Weights of a small transformer language model: a variant of Muon for these matrices.
MLP neurons of a small language model. Each row is named by its layer, matrix (up: input weights) and neuron, and shows model dimensions 0-255. Each number is 128 + 32 x the weight over its row's rms, rounded and kept within 0 to 255. Numbers have three digits each.
Before each neuron's rows, "fires on" lists the tokens most often at its 100 highest values on Wikipedia text that the model never trained on.

fires on: ",", "s", " United", ":"
L6.up193:149077173140154122081111159080127060125147130137082109091139096155154135144136134101044117125129151132109092133135160100118144096095138138164120120136099093132099105152170114144141127084148060144114161100140164153129085157133159108117131118064123086100137088132164177113127182129103129099116144108130126139129083127064114114126130067160141058163087093143102165231109102150160095129206120146109089131101161160149150172178133107155128135123105111138095116157104120120137110103128139135178121143082167143068127123184103166113110136076121114145133132164109099103204098145135118161143226124116111190131142148166065203213110119095081186142121130098173149127130074088135105165136088107232134121137137147181123098145167123128112167112077101100190145159142108130122220150088128

fires on: " on", " and", " (", " for", " in", "ther"
L2.up881:120142200096136108160105129136080101175106155133086159103128159171149090126128186126148095138136189175129079059121162080093157086125128109111138098067106143116100042123141142143140082176141132105208135082157175133161130071111092118121098131148117066132135107068134107108119148128130111177085105130057081156148123160091084113134128135116126117124096139193105150128152090117149143142111156146192169143135160146106180163119143146088151067114168126114123133193127150112146175122167177137114101068119131111130116202107095081042135096118123103144171118119166145128097099125140193187164116087161152137091136126182218165099121133169125073145166120150102110105155124139113087173132099130147151110095123132115167110132174103087095123094156109085140197187051125172117151082139124

fires on: " (", " and", "2", ",", "1"
L6.up744:200172142170129105135098114090141073135118067133088117179084103121168101091140118151139161103165119113129108158124136094114139063108146135101144138139069126091132140103084184116124122148179132164161214138107120170136139187127111193102128151132125087159098125122170134114114147143127086083110102095167160154099158097117147164118207136097134146106163185146117094163152109076134119070164151152092143080139162129141059185108161055081175096125110132106079152203086092155142136132183134064140132121133120168102100085176125116121165081151149152119100087084143177121093115158148152133082099129140151213113152133087124152123100102145055127126074133195110147143095178086106126162085127086163104099141163138093198128117143178085099156105062093133159146132107141131111079164111124

fires on: "p", "m", "f", "im", "et", "ep"
L2.up1331:124192080164099115120129083102153102178090119021083154117112177091149119050139152142098152152137110102078126143084088144104071121152120072091169117174115163171148087142157142142113156161089089184188132125155167138104123203156140150165087104124159141123129101092142113163112061155163122100117141130168073115118155099124096144177113175115056173091089118125119148130143161064152097164118123094111101048110145126171124083132170134145089174132111159123115076131163146108090103103113157090109147148153108163124080104123144095166118149177120162074148118152163173131151162090137145143153097131104090122159128180132116168080157183141114053176142144158069143102087144206132109153150142162136089100126136105163085101132166115100139079171094148069150149108100155140117158156172146

fires on: " ", "overn", " ag"
L6.up490:129120107153135125190097073139093093127174172092091154104124133143139081142110158113098173118134117127052072182063127180111140164142121164116134153103114165145125101130089164085176104102135134155145114123135135111089103191136128152088151122122121151109094134165143104136125130111079126149122077108101218121124191153066088131110152080131120152137151158166168151088142106069088086100155143131082122112182106109142113150081077097157137136112121146109147117195190096072141016078088146133154179102145169123173147143144192168105160079148106125102131105158144168135059159131184138071151142119177116223123114122140163127137140104114120120140162144139043107165131111078115143151097092118105094130072169152155134121157095122098137072154126123156162130171085150140131199136135074

fires on: " |", "id", ")", " ", "y", "own"
L2.up218:064195158070095123108130166157125153201144096136109101111151164097107142091107088120146085167111160108114137125114172208138100141148132100067131131150129110085188084096139162161144097114155108129111106135094066132185054081129117140101164137130238135074206114163134132126151123205099147103141127140195089173143128067104113086135128125094135118144145132124153168131165188096206135077070104146135139098080082172190121061176147115094148145158024099077140200116142119156108125110102094136094123123121146125111164141135116164142153123127130147161144176130133110143101153134096114129121132108142132122111112158076078161115126069080117101143152126151140121071106100173173127132111106142141139123102112149109122094136194157157123155182152128163080118126072131180136140135115111

fires on: "or", "ul", "er", "re", "ire"
L6.up1010:129147133138164173134157149121136116128116174137127171127139184126165123096107179108080136154154165125172174089099120138123102112146155181089057144153080102108133102109083098193152200160175076130119158163138155098098121181118121153147114098107196201100177157126163112140203122111104103141102129117108137150121111150216073092144088143170105134058118140146130133126115108118131133189122099120137081119097123212132083110142070114072118131100061161130076108107088195101091046126123109134080158151192124150152155133098136138099101083141098140169142101137136154186118114156132127124092106117119158124130104079162162125161100125149090122157140146152179113102165082104084181128123127112093151083121127170106102136167104118060087138101155168207163125169104119109069056128125160

fires on: "w", "il", "ix", "p", "old", "ult"
L2.up52:116136137142133149104157142130199099146091202130108118101069164083124159156123189220082213132137137104111150129165152120092111173109139110171128173122096159137124145122109099171153120142160110094127154127135105111136146093113136069076098160147126141114175168175095115198055153026172160136161079120134153150165133133175166112107117120162116092147131146143135170189160111126138056114104134127105117068186094123139140121120135101179104100124123100177150129109116115102166117127136130154090179134131085110149176200118149089134107111114076116123111096228153095122113141090184146092158066104141129170141092173071132119101079136120127162100109114161136162112147148183053137130149138093166081106080100112163117147128087114123056115165132123115134142183124095145096150070114096

fires on: ".", "ov", " |", " ", "#"
L2.up1430:095096125113059129158087107097097109140119117213126132079142165128139139065114177177109123133136149157122102159115171087109132155150112100156132136121104152062169114161067077144127142119165170126098077219139137182142108070130146120078128114135170157154186192091112096092176096148213163127144148082123117111123126099124097140125088109098060098118112128137091130096161129117107085150161162171114120091147136130110117107212085112123167115142124137066094162140201172116133128174128146106096126106119149154120166114107120107181192144082170141082164172142091079136172098085073124176169157066220085119107130141114118125106120109133166076158187132141172180106106132161190138075112132121083133136107116088134111119144109153128121147112143192094166127110112140145075101114136155

fires on: " ", " on"
L6.up1082:203168110173157156122137156149110157162135081203134150185067089165133122066093156164080081114160183128087136128107129106132110080142081164160084129086108106102129149093102154092109115095104124124167156121139152143170141160116080122122138148134127137138144148100107120117125086109129099152126139145153184163133151137133147099142109149094117129126157121133192147200123105084092128095133098144138119186101140112181120108137182099121116095079128116102133166071181063078190117153094148131193109091072206106157194165169130148076153087076145103099134122150155158113096159087119129083169160134140113160147093121125157164156181106016051127187165119156079122097161112127123163128136140113125132101094086106115123111132123127153154105157103113092178128208111082079155148094161081

fires on: "er", "or", "et", "ir", "ul", " New"
L6.up715:072115161065143081136199147089144133097159150163101136186072167138181083103146126153136106112123138167143142145104109151096133127143098136124113034185108131110122160165147084161109112139091109111187120117131126120142105167118166179115086139105133143112138179152117070177141090110161131190199130067124079163196133121079158143140087111126150114082105156132205135115114170167113140063102113107123128060154228174128038106205163130128124144191085144111140163104083102133147079132150126154092076142138077124127113126123128095128140133111099128171162112181105163134124136134188136106090177095151100124132063114133149080138105124142101104112141101187137180160167152113098144115124151129107102147110165199133111118134161099094048144155097147133147129105129104095079118164119135

fires on: " in", "\n", "it", "et", "al"
L6.up663:141152208118150091201126134088099103102113185123027164094129178126117116117140137131105097087102074125113160116103136171090166187157117159146107131075126105173202171130122123073121154115117096085134149125177173162179106164114066098083108110129165100123159122167133112098122118102153112041073100084147085182172145128161097189110180139134149122131144159116144161082140136121140132136157125101131170072104144172165110133149151083133145109182099137140140144133134081102122113105117112152127165172099146045140150125169138191120143114087127139050157155169097091117097187166175091078135144133111106129145110151164127094102147082122123190123148106136081127106134123139122153141056172175137163113065127173129149097147141095069089119122067146152195098075122104106153124125141147

fires on: "uc", "ied", "y", " is", "oc"
L6.up1419:077068064141103146087108109129114123131196098163125080086107115141156121124183175087132121184134116079157156095152155119143165110098096142156206193141126078156120119146162085095156145148104144088107068113119127127107157145145170172074039186110157109175132093147127084128180096179138077161142159132133174144090149122167086166103156122066146093130143159082108136053139126125131149148129106098181121097103178066150089109066131147096176074118110187101133165096129088172128053166115165120113144153082160143073162132116104171127124136113129091111094145116121194115167115099157165151094124118121101121154116156135153175181149127085129158150147170108185091180124155135118144158117137159119129137031111083149139128082097166117155113161116141132125125115168112105075108147095157

fires on: "ro", "av", "m", "pl", "er", "o"
L6.up1353:105163117096133153119099181142108161167150167065116109094173128122181083139161121100070119098203131101208163121124146093165118116170068087155125109112115113098142112074138070165070159082116102142100099118140159142149154136110146161127159160130150185130140158163150100162174120196071136085180100150098074178118125158157120165097129141121095127094142111171206093072114166118105150122104144121099067156123131102110115148086148069054105168127150204073112168156106159175126087112126099178115093128149125127144152155242153127097132076103083129111147137116129096141180109113130172124155087132148146114124083127162101127124138150138099189125161105131168131123181150151126054125120077106105167171107125104091129135072156090148095144142114081180144128174128128118172149078138129

fires on: " t", " ", " p", "r", "e", " re"
L6.up1174:129164108107132135116140134077172091166121073104167091143141163152170158140108156098126120125094124136136134177087091128086161139096102074139125140128154146151139083156094186110084130105139122155119177102114123132207077085203109108115113124100138127138098129170115177145108181098142133090106136159128151125086100165111130061135123129136115116152147120102100090151138165131082142163174113145150102168105129143139147096124152115101138132054096123130147118114110207111212155176195200106096101135180131088096111123154037128134126129111073126058126189145103130149151141105107151168142086150110074145141157115147166158139200129159124089067083132213147164089147114180119191086091105125090087120074099136195110176135171167139157155070129138129146137151050148057112134111125118

fires on: ",", ":", " of", " W", " O"
L6.up295:146078147158179088159174164071073101095135189179124097151124071109179140118141110135110115176136197097135061104113154123112080130172168104154116116133223046130177108186152085139096130148106125118107127115195129146118122139123206113149162157134138149022101134158133159129149082107111166109126142110101093109112122148152148109164102105095118150099090120126137119135060148144195105173145092152103106068135088099135129126082131167167140149174072074111118117101123103168121142124040126149132182089122148084170187194162149148125134129172117083114107121130095106140140111113145143122163169164115138133180124106154102104185166115090106094150093140098139098073163143204138158129145120165131164066108145087078155118145112147149098160091100101127135155080150101115120128170117156

fires on: "r", "om", "er", "h", "l", "ll"
L6.up431:113096178090090122108138234142145091195060133157127164180100125091130193111138132139113105135114142172120124135121155166137090177196161112133109184127090033131075074136083145136166179124123118139120187155159068099143120146108093140067158185112166112137111129109179172112124185099161132129113120146154164105142160151098093154129101145160252073042152157073123145100125170123110134145121085078182160166082106143120068079117144121094156143126145134154139143089090092117127110125160121123153070091134143121070152112173113106149110119146130140120127127113122171149139107110121138050106163081113131111132190115101122094075089101171149076156121119155140111126083123111116136089132159162179174129124158125109098085123124153106069139122117147169157076142139113136106094119148136

fires on: " and", ",", "ite", " which", " all", "us"
L6.up756:133137155132164089172136165148121153085148097156092164115134060164139158154091166172088127170134141114164068164161147135135087078153111158119131190055151110073135116125068204124091162153164173091128163121137120128137082228116114129163164147152150115164116158143136124105115135120059106143098148107100129103117126086135118116180116137116116155099118073105158165104164168130155128124112167171083096122088147160158075129061137114117065094063082157147100123174138107090154130068142131069163087123051091107155132164159119143123100078125121158165110111145186043077074157133155105124073136153094149110150135141136117136150113095132136159168083108205126119134170079152163126165122131121164084098133178117185150147130155111064127127125093153139116102173135129148126209102150094

fires on: "n", "ot", "wn", "ff", " /", "iew"
L2.up1266:059104203135134113111137116126097159182148144129131136148140156102093174179118111102134075154125108104111119109049181153066100111060127098165085094145086159090141108152142177140078132123126069130103134082151112107135073098070169086088139138101132092201149114116142121100133125176123140139079163190117105134067139108099047164092095071132117149107100131205138125148129114137148153168094140173152201121102120156184154159123154074136137104204103139118100130125175121171088094103124161133169112168056121089100118144172158191108091155191109176129138177140106131142098135148170123149127068077153098128156147142112136160111105097167129173116138084120112181139085116146120121153088116136188154131124080126153149149101180133127078112115136147162086096091171178121163178100119132

fires on: "at", "ab", " ro", "an", "en", "ur"
L6.up1054:110064135162113115125115161196111126119075130064111158170151143094174127186161115123141070132118179095170076100113063176102122140149141109119120160152166125106161098099120155069123164118153099122147127096106094162133143077123156151138146130183126106076130099160130113148145134188099115136145159097107110101113085118126152079138172105061115176136121130133123116194159138101115100211118141135111062155131084085165110153102112165119137063109118177104148196072100156122070161150151108101092112159163163116148172129103159146095102157085117138124130141078105122155126087137126107137129120160197105091170188118161102076109140094111129180103068144189145146174085093165068131167143128172060154086147149175143119072112109171181176121140179151117108118151132094080159158191131184

fires on: " on", "en", " for", "eng", "ide", "rom"
L6.up985:086081085188113121186110196106121094144124126180126100138051096135128097185140170115084112145150110180111113117099092151155114173115109090128100171126140134128123079182122153123142175159084182156168150083179134086151175173121135092080095101158150107132156099074123125087116136162097144111060154069115140185156114146122091115044131118121159116160149129163151111094173133120137110123164109153127147142110115113167126113195134134089173136121170085091111110163177122115139106150110170166050154110103180117082134179125101145108061136147176064139114136120155114095092143096139120104130059134196124123109122155071157167146142135146103059184141144109153139147138153160146066121145130096110125025129047130156139117120194164107141089147132125108142167176092132154082103129105142

fires on: "-", "le", "E", "%", "ar", "\n"
L6.up996:121116130139128153159134099153137130093102150124143094148159218121144171114107093143134111111125123128052099103145109087137154076125182081121136092172110097041130172114101152137175125129156075081167149163180141155088116208110191106125134133094094166096164133089092123144205128136127121137095103056153158131182111133145136122085131111092119108122125070099120152087165146091116121141096104113118173123123085117106085094086147139114146135156138148122142181073122151170117079168145162167096153120143142119160117107149110202062125208137096091123101117145126100101146189144163147103139098135109115055108158122127130083143169109086099111077071131132135093136104123071142168092147141123152158115172174091145141187098163171126090127201148193097127194146116151106174224104105131

fires on: " ", " r", "ss", " n", " Q", "ed"
L6.up125:102073172053092166203135117110111149111117128144127141152090148121141142178199094087177091106100132130166139067111149182121136133181135175078156189174144144099127103134184078070122159110112130161107110107119109124167142169151139061147103125162149131100154147138166153111157156159086110120129148147183124131127141104067148135117197131142090074144184110148075164095163137176087078071102090124131165173096129122149123129118142152113124078145104123130075151099133157130076089096146142173092146167174143135148130171079185171051152093092152066129113121152065133129078172164156105121092157104123166105147109118161160097165189105156125171094167106137095110073047144105147148094117072099132175091097109158140127134096102175128112085125130094114112117201166132123125136158121132

fires on: "r", " t", "an", "en", "ra", "ri"
L6.up1370:133113051091124120176101109105179089132083155156171126095124119118142145116156160087129184175139181131129136099096081151143155116111172081157103150178142137159131083092113128179123196083078157157148182082180128159153122115101123083150074144130105186092069130175104165119134147116146066105054207134127101169093187185151130117088087142187150160111111149131134217116127147192055153109140151083128081109152124116138132110093144152138107091109145141076114100171127179136203120154146134100130150140152096176135150110151105134073085133134075135139162138127158120127064127126106141162072095151139115168222117127130102114113116188123053118123115102153091138166131125071137127101108072088114083132132116131142157093160124126124115100062146164156120143160159115136106128079154117

fires on: "old", "h", "n", "ell", "il"
L2.up240:161132153141134133164112188132106124160120127132125122155120150105136199161155132159149155104110097178121143126135149186037123160145137162139146112137092133117182102083126105119101114105121162134105134162133107126135123081158153120086096108107108158123163109099136134152118151189171126153125125149129116106106146166120091121143110176131109114169168147189142150163220158070165171110164106140068094130181100121140114133125124050120146104153028063140123086115114061171113117157151119128090140123147050079120119100141083108098097119170105150089152115124167079126121147106183177128102091207086143125087151150116077172155127142117171207096129151082109081123130099189088156121148152156113058129040125126117114111141119102086083060142194097218120103105082109137121125153138108

fires on: "il", "ral", "ial", "w", "ak", "ann"
L2.up495:111131079148084111152128062143177072227094108141138101102165209152154169123174101150125097142138188128082185155190147113170111113160150178125161134065107129105180098122079130058165146106134092163097147129141124155155137140147100157085168130162197128108171128118117084132110140140193113142115084156091037144094132131121194148085163150124094082115106166133124147069108158132150081085150157097152138114102117113108085152135111143134096136143145072094114110145134076130152053163172065128135161146150121079106116109078120156064110159121082136151130098141146090097098180175133136138187133106092124104124081129076148159101125112107140117110143130097129153108124142168099132175116163124162153162070079171189098148167149194130118120081077144113135141185142120149117131172135099

fires on: " b", " un", " in", " of", " Un"
L6.up830:095099158062105154104132146093203108099171124079112138140139137087151141121068119117165118076121164083147099154122145122136139146107148154149116143144064111131184141081148114169071112178043175114132146142174127120105101122088141185122086154111148163108100110125131105125161153142151165069167118144141156114170178103106162117136162099096028175120170063153137111113084120114142142161100177109136125111113095119133076139105148136095104132169151061156115110143120114138163110105138060114107154115123164086088120113136093147142089121117155170155159097130167170101140108182174136197071161086155100143100075146134165152192167136120158102155121145102087180194174179123124146169149125162155085199139093111143108059198074068091129132163089146132090122142096101148101148180113133

fires on: "en", " M", " ", ",", "u", "re"
L6.up301:109082188137093119168103149165171124097219131113134149202101139148063059085172108106111118141150154129173117115113149062159108094099070128143163123122144144075137149141150103132107145127134117096077143155174175098064095121139139153133173048129162133102120080165173159165117118113082121144098119221161119165126123083167112143093114049120102151144099129137143164103088136165140084155120129058130103117151121164208089144060133108077188101137094180120127133109138098168121137118162158115179120154124144137136142080051109146123153188130149152125172100061145076127132121124131157106194140109146115134181104149211139153099131088148114125115116082108134162144111139140156170156127089117119142098115136085139130090147136110208091133152121057152143166094116162141107088109152135

fires on: "ord", "age", "one", "uc", "ame", "y"
L2.up1091:070149116112160151103086150100072101104140123102147137116072106138118130107109114124149076136159115168090139126077182143142143091158181095155187140141125106140101102137109173165111110091119160090145155122152119146158179166098181125112145110096101072137094143046127066114121091085065144144150103159160116170191093118089098169114132123043130154136149143089143167126081169204157116122143104082146135122138192087218130114130111148080121113095167207133125089127137110136098114088115076092112185217102145142112148145146127093136151067170096116117078128122126094199076119105132113124087113065153144140117116164114154148169121179122178099170134180067142130140113115169182150165151163189109112140092123113137109141119161151165099147127148104144153109117186147183126145124053136

fires on: "b", " /", "l", "ra", "mer", " con"
L2.up122:105152130090072114193098068116090139103116166108108152180179161143162116122127110080061119077189116133143164085105122185116117132192151118087156092152139092169124146085122098171169136103173114100132106142086110132151069123111170146098130150155155134172092158180129129085163157151160094139102105119156095117119135149081048125096182118099160181129166162130136145156094104150127133140165082141173112128097084131106153131069126103129143150111140095089112115117114075090129125122151134092105184127125154155124126163131092149123059170160162144140119104141165143135135158089144067137144080030132171122174085144167150119144152142134071140195153166145088195085088110163086150211136102098108171150125134105128162109126171114093071118059158140040113141126141107142177104125073100

fires on: " of", "ot", "et", "ow", "one", "ine"
L2.up1099:122135117093066103110155085113101106102144106095110137028070196151138138130137112155159159172125092117165138142187232126105162089128138069167098121152137150159136158120146114102175138117088161164114107133132195181142102137170088158092078113164150128110183086173184171166092166103101154156095138137138108095165101081116100196118110088045143139090155120152116136116151142123131142139129099125102150095105179161098124092140112145091097134069152117061117111132191168179093161121160151080187123146124113165126147150154100128117139113081115165113075146087059072147111128096147200100122130132098128136172138103132125164161097134108131120117143193074106115150152146154169150133115145179110125150103118148104080108133140146199113144075143146170081082085119093154083157075112158

fires on: ":", " of", "iver", "ion", "0", "I"
L2.up980:127147173103101107097171074093163113125175118132142132105117166121096139105107131164168148169070068111084135206083105148145147097152129149124139171115139099133091106089109144126149086140142091129130154093108143182086155131138178136103122109136136141063125074147072125123146072060151116139115101111163141118200141085138112070100130124107082142170087146159221145129149123121177145125070143147104125066129072125116094155137112165133161142154139172133141140101123138151084118081164163160122187136082077121132102110177094198127145086164075155136085138143128144097107155143086139103151072145096139168126179177085096145238186114079136148136124120142127036143139113085160105199135141087115125175156118137162093128096142168150134149080077133146130105158125130111127204184155137

fires on: "b", "f", "g", "if", "nd"
L6.up559:138112120125097131140149177161131171144133125090145144141106112116126105082130162125062146135153137118114120113056197111116083097164112158127064164124153154139121160115137143156085108129080129091159183116146106110109149183149082091089167160073174171098148178154097142106121099112140140086144178153157142184116172173142059135119148138072094155068169138166099106109166110093091094158108124147122138091123102133117135095099118201127144179146137111153120152190170133130132137142111143097189092092096034099129136152081152156120106191143150134091084120141127120174111116123102119135134111187147099115147152158108134057157134154061123062066047138153102098111184173147160119181180160088116103118057110123163135175117097097134158200081122146095114209137166096161150151128112127

fires on: " "
L6.up1486:140098210215170136173123127071155108164197146109180159186173186116121144126058085135082096107169152159118146103120132167138143105184080173140115107149151147158115093138115145116117044112152122134149181144180103083085146159169176108117104093131150190108108175150143194183131143200108119087156096114121119124177133095107168152116106152166107128088122087127102135137091104185125076145134129122137093116087143081088142126106117080136119179116150114126175140117135118086103086181103134129101105080098122107175148104126130134164145105034121111081163137086148169159106123110136134096097095073191075200135046115167105088136130109160153099129151198116091117103113101138088117170109132080087115126130175112161140119107154142146123092142121098146145106108079108130124151165154108

fires on: "f", "b", " C", "et", "st"
L6.up1017:122073090083121091151116088100088119131073107027174139101080151104102196065165137127096123144168132088123128146106164045066054104111049140097135091094114177131162153098111088186184099139150075103173157086133123141127148162162137161097103131092076079095135185116096149112091101070122101076173136119102062147126168172108164166119157119141111157132125148154164125127142157148146187128153129128106155142122170128155114062137135118125151085118104087174096160131138120151150157149123135143199157089136111100097116059084132097133118113154148160121182168118116068153152149121077139173163083153080110156150130109126215130123146078153090132136142131106151143140178096203165162158141132154103170159128134169176162146127127117181177156131127121117118138145117100130135141118080124

fires on: "ot", "wn", "able", "port", " him"
L2.up1298:108101139104206157117134062081145161110204123110131086132112128145099081155145036124140096107134124129167102130099097183094151147090141169127108136149129143099142156082116065138115131133202094075141179113207090156104126136116130123130153158134085178132155119076096149101194157093149151138117092102146197121114123172102109080132101108154151106022062151174132144188124135173148159116109069168110145176155149166109134122096150207085125172173086069153094166111128096160115105095145147156134135109077161157102161125090124122106168121138090113117096233167079089095111140158153139137148126110207170141077099135152123093147120195123162141112143125160085148138119109162105164149100088128133092132136122125143122121108132157120101133106146140138127126143088153088112181099080145

fires on: "y", " sy", "p"
L6.up1398:073076162130090124135172119119089113096126098135110141124107119131134122079147139162168109161140127144123117113146107098093148102144173040121127109110175085177147159105091115113176114077139137149130142033203101121020122141151117167116160152166093111151093139165168149128075115134149104118087175080132146097136082170157124129165144165162172049122118145200160185113128128145162141139168119108191143115113097099094145124124105115133150116109107031122102125097042099122119098081156136122176180124085167147116106115103152170131143157101084106105131221175137128158132126129205136171139106162118119110122122144107131168139214096121131118146131107125103146196145085150126140161128100146127107132093203121144115118153068121181174102146137114084160148121149141184146109083118077

fires on: "r", "or", "er", "ir", " for", " h"
L6.up987:160123131072152107123110159125148092085129204139085087113198115048166186169118146148137107209144156146173105118153057139161128192162097108118140116111092116151186115163139122076142083093133104127152138088120081138116166179127088083096113196134168102109176210089112149052119121057151098136119101168115084103109176172118105152109066140116129122084138182119089201130173116080162086077095089158138163097133137183161127130090129132112135153090167156107105121113124102157165124135133114084124191140146103114128135115083130102131102112126154123132119099120121130110113139133152163153167134102089171090145166127104114081147087134144157172111141090120135084136099165177111165144144180167184157073054147131165070174162131137126125059135138102137174134129149154066113141132129129

fires on: "at", "p", "ot", "tern", "it", "et"
L2.up1401:150090079162153109173165069130134146107171108090067156161140158158133156139079155139118137163152121096164140111215148116051069121140146111139129132148108143084099063103106094089150120081039094067123177119137105086097136132170148154069081091134157132127125074164129065147144141164119073153139147175115103133125135104117100180178094080150123132111071066118083145169088120097175135136111130166129172128147155098169172096120168139144077150112185142098102111136231165122080141156133107104120103166063150097160120118075160122121148135128143146124127108134160126100099136170140147085172109134134167124156132176135195138138143115203102105161163165093126128128104110085203116148163177166072121097155118092116095137099153109099179169162115145142087119129149148085148118089127096

fires on: "id", "ory", "ice", "av", "m", "ive"
L2.up1088:142171107124127144123119194144140122156139193151130072122073144120126098121091209066157062139114040100162110132132097065151182186165103070093109119186076189073128122158166136117105150101150114111156137119131070098134062110134122130146077097128133131115097154167148152158155122172095115095186098103189167089168103161149084144168119097110134103075160090127178131141125133117142126135162136077084057182162137162141148096113066147114145182100102136095085128117131126163092137090130108144107179115107154109134153147168127148166119050146104141086158136116108126154104127135128144161071100138102153124162075143113167146193128142193125123179112129179160151126142094181112151146117118112183141148183085131044143118069118122057118141104113099148162119128086159125170120132142108

fires on: ":", " of", ")", " by"
L2.up35:082172142098136140116128156137208115148110201139114060119172119160172119079071136167163118086071101171086162116127154108139176140119127199103133182103082111109166089138142118116108124121083058115142123100148050148139110168098111150111072129163171131093142115157084127145106111118142116144123137111117136106148098123151143118058129126102154103153101124090161124114130086152117164087083147172079138115107095141187116062119036120160107096152137146123115147163109120132093048140113058196184172137157171132135164151158174091146224148142133082104151136123168132153140158131095148170153123092119083104120130137165054118160124136076137119130163101125162122188139162174181087141143167078085164117110115159096189115092087098148146141116077133132169133132125182152127141151107170

fires on: "en", "re", "an", "ff", "f", "ad"
L6.up1396:175131115126134119061112123208164177174148134096111186123131122175127051106139117107059071167167159153112121036142086109083101180097133095147159164124147131108128042122129110147131124127139116089092106079133146117112142118110171125093098085181106106110104140144163132122148135140114112140143108160144161115129094082129104134125146105100143123182138145139118159163188142124191162192094158092087108115110180182174136131157113065089099070135183163113130071120153112099136109111082161139073148113144185139085195160097106172130176093087064169109160106135110148131150149130150091113156122159152106087133208152119093144056128112152117092105118114090149147165084140110061185136134112115065137160191134146121110153138145198132096100152134092118154126147149140090130100118119195

fires on: "n", " to", "ff", "f", "ust", " would"
L6.up225:097149181169112207074111140137183173129109096153143152137129078178105078109135137170080162141176095131122102092133123156131110110140134173116114207129110123128161104168151094136130166128112090125120112115139118176128112124154115186169103115126104119153113123119137122115119147093111150082144184135181117083104161114116100139129155164143074111135088179123106099103113153131112162043061130086121149036070190140164071205176186119091125163147156171217081125111164155091081146134139110119110143110140165144170133106121137161044137087140108141149187153111134078155131138082134164098118108161110202131167130088149112094077173089126075119122140124081161127201090110091173141186074121082147111118123131150124124110118081113148095122144159129066113106156128101072149123130104160

fires on: "r", "m", "ro", "im", "on"
L6.up1377:098070134163117165154056163097090138164090108105105096116179110118127115129117114123113084142102081143182117113160119085157167108204108114089171125142117184120073117109129169149126125156105128172136070099092160148130148145133181123142121077134152102098125071168179137142171117132113092094136170140110086135099126073171099085094129103133105120090139059180080081127125120117075129123080071137102107148096126127168060149164159157069131082116119186113134111170162081185110164113141161098086094150158172181112144091108142166117148130097128162104110127169113129135147125140082173154165063185134149140135104184134073176160077161090114166107137091076164108183164144115157137168155133160158129114131133196144102112161087171198119130163060091151144088120101155157143136116195085

fires on: "n", " cent", "ig", "it", "ff", " reg"
L6.up279:134158175186096118113138076130162154160088100116078189159105182179087124229117071145161165064163132092110120138183115146097138175106094128174075170156117128117145129113153143131095066075108089148140150118055145120128127133149076128125152112100118162113156126076094126113125097107125164159163134145181168126107128105150084138133112167099084091126103147156101142087130124128146115060062115147150145086136153071095114082135141133096139110141119112170172149092122130160119114078132081155088112166145117134115166125149183144114153114127048109119158152141163102187085131103120173108060079105175139150153173071095148152074197078116164146142114123111115150181085107166131143106117121228120145166106107077133183171099157175151128077179132136126130136165171164120121138107095153

fires on: "\n", " in"
L6.up536:124136139092156162188138129116123111100119164054108123176201129097118171121123105108135188131081147112158093144163146106100168115167119116181167129120165125123168139089146124099130154143069140100143126049166164154062133114122079190130133113175134171120103111113109102133163125133136141136120188082161087127157090147113097155075155150119103114104132094103092105103134129119139105157124107055166128069093105182119121079108180129122111068127090080149139105104057102106113030135153150160135156135150111073172151157178111112126135135149135141104088137088178128121042171092123116109126144122178106123120136175176178109101131175184153126138142106094122143187141133076099141111055207136115135164130086131126169169205114160155115172171196162127140130126076105086133188104116117

fires on: "and", "il", "ak", "arl", "ld", "am"
L2.up1437:124123158132093140109156197129121093154150150157062141138109149093177125126145199120176131126118130099088146125146140105126120142150120133063145133099168117138117177124132128108160124140099081050164144158132137123194085206131126147084146143109094062081160117121078149038108148107127148107136143202111122152143144116088182142135116132163106086142098110099120152082084144172100069102176109118166162079153142117096110135132067134081174168097143130119110138137164051138190083060129122069110198156161089077156089118130121117163090127154133214089120096153076180135137115101129079137134103138111162079187101137098121104141119151101204128136135145128070094147116135198101155140163117196141083193141089143107126123147080139102151134100111093124135163172168156108133087131139114